From a checkpoint of a small transformer trained on Wikipedia.
Size: 10 layers, width 256, 8 heads of 32, MLP 1024 ReLU, vocabulary 3531, 8.86M parameters.
Architecture: LayerNorm before each block, tied embeddings.
Training: a variant of Muon for these matrices, 564M tokens, 2686 steps.
MLP neurons of a small language model. Each row is named by its layer, matrix (up: input weights; down: output weights) and neuron, and shows model dimensions 128-255. Each number is 500 + 50 x the weight over its row's rms, rounded and kept within 0 to 999. Numbers have three digits each.
After each neuron's rows, "fires after" lists the tokens most often just before its 100 highest values on Wikipedia text that the model never trained on.

L3.up22:441498514481422520519579451506493511484524365419540440508495448467542497491500466494516565505478489461428482466556462514434513476526509413478482426562483548409476463504538477538460572468434569463521431464494364407584465445481509586474439452493549477576470463500518592460530494527439547532555555431546482523529497506508517471434508455485522507450491513397463494526518392444508509518436
L3.down22:587507492459475478486415470486564560434521525454598517494460547442527511497553478582521523483508462525429514489511531453486486492383497485428615527430476598409402477491501529457593519523531477556445440440482612515401523442440450536465495493498440443528527468467404465488436438550507468411479492515551467504511544509471480576522484562455608484544575529532345423504506483570527523475467
fires after: " U", " St", " Har", " Che"

L2.up824:522564431567548644526499571602594458524518515401507431480514496457599495578545496469541409593493432577563397462520462523523478504469549458393474438484553495556501494491532477487500447468506497481470471461437511478459555568517500553488547455483474435490555518540440570498546516448416504439683629489523531464528439523473573443491484523484522476516506529554533470514482495656481520460459
L2.down824:509479481514477554580481443617563456520519473493445544516621502298471542501487530506542444536484443495531510552460525450491478451452452524505508490475496474515458445462467516594498452566500491505463490515490463413484537443491523489507517493584406529589483492417612474554442524561554497508460563555502436537528434464500425469511576543468508426488513523497459438586456597355523440468502
fires after: " f", " gr", " sp", " res", " bro", " sw"

L3.up922:472452575479531509459437519494506506472421452514465526475514490561492513404525513423488458547390578437489429515490483474488441521478560537427549547588520445535404490492462445569512489501576518518511501577465460579588481427587566468458484552517435507465565423527610438506500511512483506463550531514557498559480546459537567464472573534518512532600532522534544561501550513535536441400540
L3.down922:495442496431472515538477593504468513638438498570487468563503497475498486527505533518519448435622491519517447558564431520546497458452525558552457533495373477430570484488560510537506588585474513481511513422511463474518488545482399374443544482488600541550446534525546434420502500466619469508445485401478482573478446516445548473494446507495578452439472566538531437597491487559453502537492
fires after: " S", " R", "|", " sub", " P", " In"

L5.up810:472512575485576464477549538374478482449480561351598561494409490407529530501595498502483424428459514521446445589505445508476436539490541523386546474520439488461583548477538546477493390541450461495414475498477423502493500596412467476464525512550406422533456523467531625501498447591495402472499490500551481516514471474427492492501522500455479453517436422558521609523589434612494495496561
L5.down810:555495552511535456525526461497548453525494481487516577479476506558510487499540454491531548526534454522525438518596479578528539472489508400596527464529480525564440540476495515567458428508548411445489511536456500511532513612453578540489515466456565497481563446509545572519513463528578529458474477508530509508492491456483463547539541596545436427487446463541484552512451613492391458364447
fires after: " W", " w", " f", " Bow", "'", " Sw"

L2.up1014:511475490485524506534479567528482500398580482491486444406475516442537460461537515516427489391523567498526418483488541461420550610444429457421498603376443507515509518479523505521475535496508501507542489610421438574525517467379566624555516556419441450501548473453552542418495510570481457563544461493543463487521461553546532516502519559451532483473466452539520465488558527492491433522395
L2.down1014:502478468569513566552557484444444542479522507584503486455358589421497603457439544469552445391518497461529515475463502504506475435574504498400462471562584529491507446569474563478555372592508590496452481497547521524493505461557551374583537481506595516551452571479482523501556476479555430500480494463524620518526555529498529435529578608458494569498526509593456470509455547473517503364471
fires after: " b", " f", " B", " rul"

L2.up213:542548469554402415489414545438439485521416575458490581429490446546586484476489527417401520523481597565429469475501510570401407515412502438523449565535496476547566530506452433521529546399584467450493469358466445488506516541493545411487471576545490520457543519546465490562489582555489537416447577466504524531520496506499594505504518501535484516548536442478544540445536478580591525472437
L2.down213:425429481519477527505513481514538606453585473494386515491505471620516543505530493496532462529451430551479580514571407483569434490498437530413604489392518509494437454517536545575465467547478493498536440451498502526564487495463544468500511594498425518570464442488570550536639540528511549544534418456483577563485434528506360542520388539521573587547502507443491523539436430454532485526502
fires after: " v", " V", " Ch", " qu", " d", " dif"

L3.up51:480577500525611369517480525525540429415514485504494519480517547562458497419508534548515494567549521473507558612481497516461487553475514419413473519477488585461526459404512521437501515466457522530563493597519439528508496495455632563457456568511497456565529577370534470419468418526524455472567443489588514468557504570460535462448438574442520480454510480490501408575387521531479479502513
L3.down51:470487464387551464534511430492395436524558513514565546527449450392491524465543568462467479521514409497552426435455428558565557529478402468537538525484510472430459469427474458527499540467399393498542556479549506381443525533505536526394456508469522566496540440601564465467543518459528530505501590504589494450584412460591498424446582525459488528454524478451482586559538541545423501542570
fires after: " w", " W", " Gr", " pro", " gr", " c"

L3.up38:503481566438555605478383523462524523481550456509474394492566472502568514524546417513512487485428526511505516489469505503385404591450466445522553512450452512507516538439444447515585477545492477521532473443562483527473499476474534479446478446385542527544517483464484474446562441402528549493479533533508473515532473601401392506412472509490514493611481569478494540551460467494474558542493
L3.down38:500497417519452406550572543588569502503593583601548527493452545498604487457480460499472505444523446512570458582547502383474571607625472527349499524564474612415452477443567514473500475605554544495523445424479534506519462437520502510508513589520516532554498485470558493572438500470571505588396478504458456494526430470482381450545491476504498529489465513455414441539461604536478541630448
fires after: " University", " Ar", " e", " E", " /", " A"